From a checkpoint of a small transformer trained on Wikipedia.
Size: 6 heads of 32 (1 for keys and values), MLP 704 SwiGLU, vocabulary 2048.
MLP neurons of a small language model. Each row is named by its layer, matrix (gate and up: input weights) and neuron, and shows model dimensions 16-79. Each number is 128 + 24 x the weight over its row's rms, rounded and kept within 0 to 255. A neuron's up and down rows have the sign that makes its largest values positive.
Before each neuron's rows, "fires on" lists the tokens most often at its 100 highest values on Wikipedia text that the model never trained on.

fires on: "h", "ing", "y", "em", "th"
L2.gate4 [118 114  89 133  88 155 127  76 144 125 102 113  96 137  89 126 104 166 128 121 121 101 101  90 107 131 126  86  71 178 169 115 148 110 107  90 163 106 161 134  92 105 126 104 185 151 120 120 121 120 165 138 135 132 107 161 121 148 149 156 124 167 164 155]
L2.up4 [100 144 123 137  83 176 181  97 139 133 118 127 146 118  99 142  97  85 169 146 118 119 135  48 169 150 150 125 135 143  82 121 118 124 129  94 132 122 163 153 114 104 148 119 172 143 120 119 128 142 195 154 115 109 116 129 121 145  98 137 109 134 150 112]

fires on: " Con", " ob", "on", "b", " /", "ub"
L2.gate413 [146 170  37 106 144 118 127 143 123  86 154 113 150 182 110 131 131 156  94 141 131 179 136  73 101 115  98  64 125 152 105 152 113 175 115 126 149 114  85 123 100 132 163 112 157 127 114 117 128 137 140 108 113 103 149 157 118 137 124 159 141 136 101 115]
L2.up413 [105 157 110 119 130 107 143 148  80 107 129 157 110 107 141 143 158 172 153 135 127 104  91 117 102 115 104 115 102 106 128 144 100 146 118  62 152 140  64 126 138 123 116 111 152 141 122 164  87 110 143 131 101 123 158 134 128 104 151 138 133 110  83 126]

fires on: " rec", " disc", " Rec", "ide", "il", "ec"
L2.gate277 [123 100 127 159 156 198 169 113 178 194 163  98 139 115 132 165  93 118 111 112 175 137 120 145 141 150 126 151 134 153 154 151 177 104  90  91 130 120 140 170  94  86 110 140 128  97 130  93 100 169 108 154 121 161  97  83 152 115 159 121 146 145 127 145]
L2.up277 [170 125  97 147 104 121 136 150 152 115 119 108 135 156 128 129  93 125  86 146 151  88 123 120 121  78 150 147 112  87 151 128 142  82 113  89 150 133 161 120 154 116 114 125 129 124 133 103 112 128 113 130  97 159 101 145 125 129 161 160 147 101  84 123]

fires on: "t", "F", "l", "or", "rit"
L2.gate280 [131 141 103 134 116 135 175 124  93 107  82 116 121 132 162 177 129 177  99 138 103 109 120 163  99 170 155 109 121 163 164 166 152 139 137 140 123 129 128 142 137  80 141 121  87 129  98 124 127  99 144 169 118 122 113 102 141 170 113 106 103 139 146 109]
L2.up280 [159 138 115 168 142 167 171 133 138 160 171 115 117 190 175 126 146 120 131 148 114 137 117 110 101 152 138 112  88  89 127 144 142 123 111 133 131 143 159 151 131 160 148 106 112 145  87 147 148 160 146  95 116 117 122 126 124 120 108 148 100  89 105 104]

fires on: "if", "un", "ol", "°", "q"
L2.gate205 [151  96 134 127 131 112 131 141 104 126 136 120 130 149 108 124 133  88 107 152 139 135 146 118 114 126 122 107 113 121 134 116  96 147 129  97 142 160 159 134 140 154 137  92  93 104  67 125 121 115  93  92 132 134 120 123 144 131 148 122 153 142 135 139]
L2.up205 [155 101 137  83 154  93 168  89  99  89 167 118 146 159 108 111 157 115  84 159 123 145 130 120 177 148 123 107 140 142 108 148 124 126 138 144  78 148 102  82 122 137 141 104 119 135 118 114 159 104  91 113 111 143 160 129  92 126 129 140 117 156 117 131]

fires on: "\"", "ain", "z", "as", "oc"
L2.gate570 [117 171 150 152 120 163 129 160 182 125 127 144  90 108 103 158 129 175 139  96 148 110 153 156 144  92 156 120 130 134 173  90 123 127 126  81 118  81 148 128 101 138 147 118 108 104  97 121  88  76 115 110 108 124 116 131 109 102  83 132 131 119 149 143]
L2.up570 [158 125 135 131 124 136 144 157 128 117 150 145 113 167 136 146 161 113 113 169 132 149 193 123 116 170 124 112  98 159 162 143 102 122 153  90  92 101 128 131 121 119 134 147 103 103 154 125 137 119  83 124 124 111 155 109 107 104 113  98 105 100 146 136]

fires on: "C", "c", "enc", " C"
L2.gate578 [143 154 179 127 134 128 127 128 137 130 127 176 123 132  63 113 159 117 139 135 111 114 121 159 120 131 135 120 120 163 148 120 112 136 151  72 114 142 122 128  86 129 179 112 120 145  81 130 125 134 162 137  92  88 130 132 129 156 145  92 136 118  83 132]
L2.up578 [120 175  75 132  91 117 151 139 158 125 112 135 133 139  83 157 167 132 139 122 100 122 128 163  59 129 165  45  73 124 102 132 153  86 119  77 154  78 134 108 135 151 129  66 150  97 118 109 162 102 191 101 126 114 116 146 111 147 137 117 142 138 119 118]

fires on: " rel", "el", "ist", " dist", "ons"
L2.gate247 [148 119 130 106 108 168 158 195 164 167 188 113  82  92 125 159 115  88 110 146 103 118 109 130 147 134 128 149 164 144 134 137 116 131 130 130 116 114 205 154 111 135 137 158 154 174 125 159 131 143 109 101 140 145 147 123 137 171 133 130 110 109 122  99]
L2.up247 [116 153  90 161 107 149  99 128 128 129 119 166 101 154 144 107 142 139 124 128  83  86 153 136 101 172 134 156 161  99 132 123  85 155 110 129 126 123 187 170 106 136 111 170 137 138 140 173 124  81 158  59 137 125 182 127 103 130 135 109 144 189 121 124]

fires on: "end", " And", "hen", ",", "nd"
L2.gate69 [114 145 134 126 120 152 133 120 103  98 146 130 104  99 149  87 146  93 129 147 147  91 133 137 128 116 136 112 139 166 167 134 141 146 118 111 106 100 155 124 147  95 105 130  95 157 102 123  95 117 138 150 136 135 149 169 116 142 159 175  90 122 129 143]
L2.up69 [ 89 143 129 127 154 135 150 127 108 144 154 103 133 102 152 159  99  64 155 121 111  84 121 151 140 141 112 110  92 159 143 124 140 134 179 153 117 100 129 116 101 142 156 135 127 146  90 150 103  93  89 151 135 164 105 121 147 130 129 130 122 111 136 155]

fires on: "al", " al", "l", "aj", "ound"
L2.gate84 [112 103 140 114 133 143 138  72 186  97 135 100 160 162 161 178 117 142 110 122 146 120 128 135 144 104 135 116 125 117 151  94  91 102 142 134 193 107  82 121 125 148 178 112 148 125 146 168  98 124 160 103  99  80 161 117 163 106  99 178 135 114 134  93]
L2.up84 [144 110 115 109 133 181 118 159  99 140  99 115 131  85 113 132  81 121 130 154 196 125 138  95  74 136  93 165 147 141 124 152 157 130 152 146 110 114 120 118 136  97 148 141 118 162 147 102 122 136 113 119 125 153 168 124 157 169 124 120 137 115  72  75]

fires on: " b", "oc"
L2.gate295 [107 141 142 129 136 104 129 154 128 120 111 130 129 116 130 159 122 164 123 123 153 175 139 137  96 143 100 144 125 142 179 125 109 108 130 115 148 110  93 160 109 154  60 116 126 149 139 113 124  97  99  94 139 125 164 151 123 117 156 185 111 135 115 113]
L2.up295 [143  96 144 131 145 162 156 158 108 144 127 130 111 104 160 107 111 144  99 199 149 178 135 111  88 121 108 185 159 125 145 105 148 138 145 133 155  69  98 139 136 132 129 119 147 122 154  97 142 128 131  88 188  96 157 147  91 135 119 142 147 113 162 138]

fires on: "l", "ab", "sc", "ur", " desc", "c"
L2.gate674 [152 192 100 102 173 125 128 107 112 105 139 152  93 119  86 157 143 150 138 127  93 156 132  98 158 105 133 129 143 144 120 134 122 116  94 113 120  99 135 179 109  97 124  81  93 107 126 111 120 130 166 136 101 131 124  81 159 116 112 132 137 111 159 139]
L2.up674 [133 154 116  81 164 118 122  88 115 133 112 153  76 113 116 163 150 124 149 120 104 176 103  92 117 129 120 135 139 126 106 102 111  86 102 106 114 149 145 163 130 104 144 106 124 139  84 117  96 145 143 169 101 124 102 111 110  99  92 134 144  94 134 125]

fires on: " record", "and", "raw", "op", "in", "ens"
L2.gate593 [121 152 113 121 122 115  97  86 122 111 123 145 134 126  77 117 144  81  80 114 156  80 142 137 149 115 107 106 117 122 130 141 138  80 124 179  98 132 144 109 130  92 131 112 147 110 102 123 153  93 128  75 107  38 104 104 174  81 145 130 141 144 123 119]
L2.up593 [155 128  96  78 115 123 129 166 107 121  90 145 138 117 148 112 138 164 115  84 127 128  98  91  76 141 131  83 126 115 115 150 135 108 117 101 148 123 122 113 143  79 106 117  65 123 137  73 141 131 115 132 142 144 141 178 133 103 145 125 125  83 121 125]

fires on: ":", "'", "ac", "S", "ot", "',"
L2.gate92 [145 110 146 104 127 124 141 138 113 129 125 178 154 117 125 107 115 120 154 159 109 168  79 116 154  91 134 106 111 148 136 183 118 135 108 111 126 114 144 159 179 123 141  87 145  90 114 116 115 107 129 141 113 153 101 147 139 117 121 139  84 146 169 158]
L2.up92 [169 119 126  94 117 126 152 135 162 147 141 177 131 113 179 107 129 145  83 134 132 114 117 121 159 149  95 160 152 141 125 137 130 150 119  89 119 121 124 123 148 153 112 167 128  79 113 129 101  89 115 157 150 167 119 144 123 108 107 156 127 155 132 185]

fires on: "\n\n", "ro", "in", "ab", " ab", " Ab"
L2.gate311 [144 125 132 117 138 137 141 113 142 149  97 142 119 172 157 121  94 153 138 136 131 136 102 143 156 133  96 100 148 159 160 159 126 136 135 113 149 100 125 127 133  92 164 164 122 112 109  94  82 164 151 132 126 160  88 106 127 141  86 100 126 117 144 109]
L2.up311 [108 127 104  85 178 117 120 160 146 103 125 134 102 136 153 104  97 122 131 130 119 162  88 130 101 117 164 121 112 137 157 157 117 124 123 119 135 163 113 118  96 160 115 110 150  94 167  63 132 129 127  87 128 154 137 125 129 158  98 134 120 135 164 155]

fires on: " and", " League", "ation", " or", ",", " River"
L2.gate473 [117 114 142 115 138 161 120 127 108 139 113 102 188 134 108 144 121 100 121 116 150 107 126 124 137 134 128 126 119 141 145 129 124 150 129  72 123 120 162 141 145 116 131 147  95  74 143 160  69  89  66 135 146 123 130 152 129 152 115 142 124 163 180 130]
L2.up473 [130 129 153 143 121 139 105 140  99 174 144 140  97 105 111 122 146 134 119 171 108 130 131 104 209 171 124 109 105 186 156 110 151 163 125 107 143 128 146 158 131 164 146 150 121 155  92 126 110 108 105 150 124 134 163 149 137 107  68 142  80 150 164 116]

fires on: " Sh", "sh", "h", "ight", "ish"
L2.gate420 [113 115 117 152 150 125 188 141 158 146 151 113 134 153 150 163 144 105 114 113 128  84 152  98 141 166 129 103 150 140  91 120 147 122 148 147 188 118 142  96  86 145 167 114 144 171 127 110 123 149 131 127 134 142 148 156 147  94 160 116 175 101 134 115]
L2.up420 [153  89 170 132  75  83 125 175 129 167 130 121 121 111 144 146 107 115 123 136 130 111 145 103 182 142 113 141 141 104 141 146 145 142  80 139 129 146 131 130 120 113 144 134 167 140 124  90  94 140 149 128 104 127 155 136 106 142 115 142 149 102 119 121]

fires on: ",", " resp", "pl", " most", " who", "if"
L2.gate651 [151 117 166 140 160 116 149 144 155 130 152 184 103 122 159 128 110 103 143 146 134 117 107 137 167 143 119  88 146 116 159 144 158 173 132 132  97 103 127  81 154 114 121 116 130 153 126 131  69 133  92 119 123 159 163  74 124 127 128 159  81 135 173 142]
L2.up651 [144 140 160 122 157  60 147 178  89  81 136 108 132 130  94  90 146  91 136 131 112 100 120 135 110 136 144  99 103 141  91 140 123 144  80 133 122 102 137  94 142 149 111 179 127  87 120 163 109 101 109 116 131 130 147 128 129 138  90 110  95 169 114 112]

fires on: " sign", "an", "ign", "ook", "==", " $"
L2.gate59 [ 97 102 100 129 111 163  98 138 138 139 128 142 141 151 153 113 168 154 114 119 135 129 152 172 130 149 134 114 141  73 110 156  91  94 143 116 123 138 120  86 146 114 146 139  98 133 146 117  68 120  98 124 136  83 146 125 112 103  69 117 108 190 124 133]
L2.up59 [153 150 149 112 130  96 116 116 124  96 102 108 126 162 146 123 134 123 162 123 160  99 113 115 116 158 154 139  92 141 151 103 129 118 133 166 129 130 113 146 167 101 131 142 144 138 111 177  99 115 168 160 130 111 114 140 117 104 128 105 100 152 115 111]

fires on: " inv", " all", " red", " Off", " adv", " other"
L2.gate657 [154 110 110 174 104 166 101 127 141 146 124 156 152 161 131 114 127 100 149  84  94 104 139  75 134 142 117 111 125 148 127 106 107 143  86  56  91 166 128 155 100 155  87 112 123 115 146 156 127 139 131 109 154 154 127 143 130  98 184 142 133 153 124 119]
L2.up657 [121 143 146 111 159 145 132 123  91 162 175 126 113 182  94 158 120 148 134 120 111 108  82  88 131 102 107 151 139 116 123 127  93 106 125 104 116 105 107  80 119 103 111 127 130 129 151 112 125 130 119 118 144 131 148 180 102 158 161 129 148 105  90 154]

fires on: "ov", "ap", "z", "ip", "p"
L2.gate362 [132 116  86 127 130 140 117 104 129 125 125 167 111 152 128 141 107 128 122 132 101  90 103 138 143 141 123 114 108  99 144 128 132 168 135 127 152 138 158 111 152 117 133 122 112  91 118  95 112 139 126 151 101 142 112  97 141 107 105 144  71 104 106 102]
L2.up362 [124 126 170 131 129 142 105 134  84 151 131 127 141  93 154 154  91  90 106 163 131 159 156  92 105 148  88 147 111 150  99 112 117 132 145 153 103 129 146 102 195 154 137 127 132  97 157 137 161  92 136 104 159 148 134 157 130  75 139  71 119 142 103 143]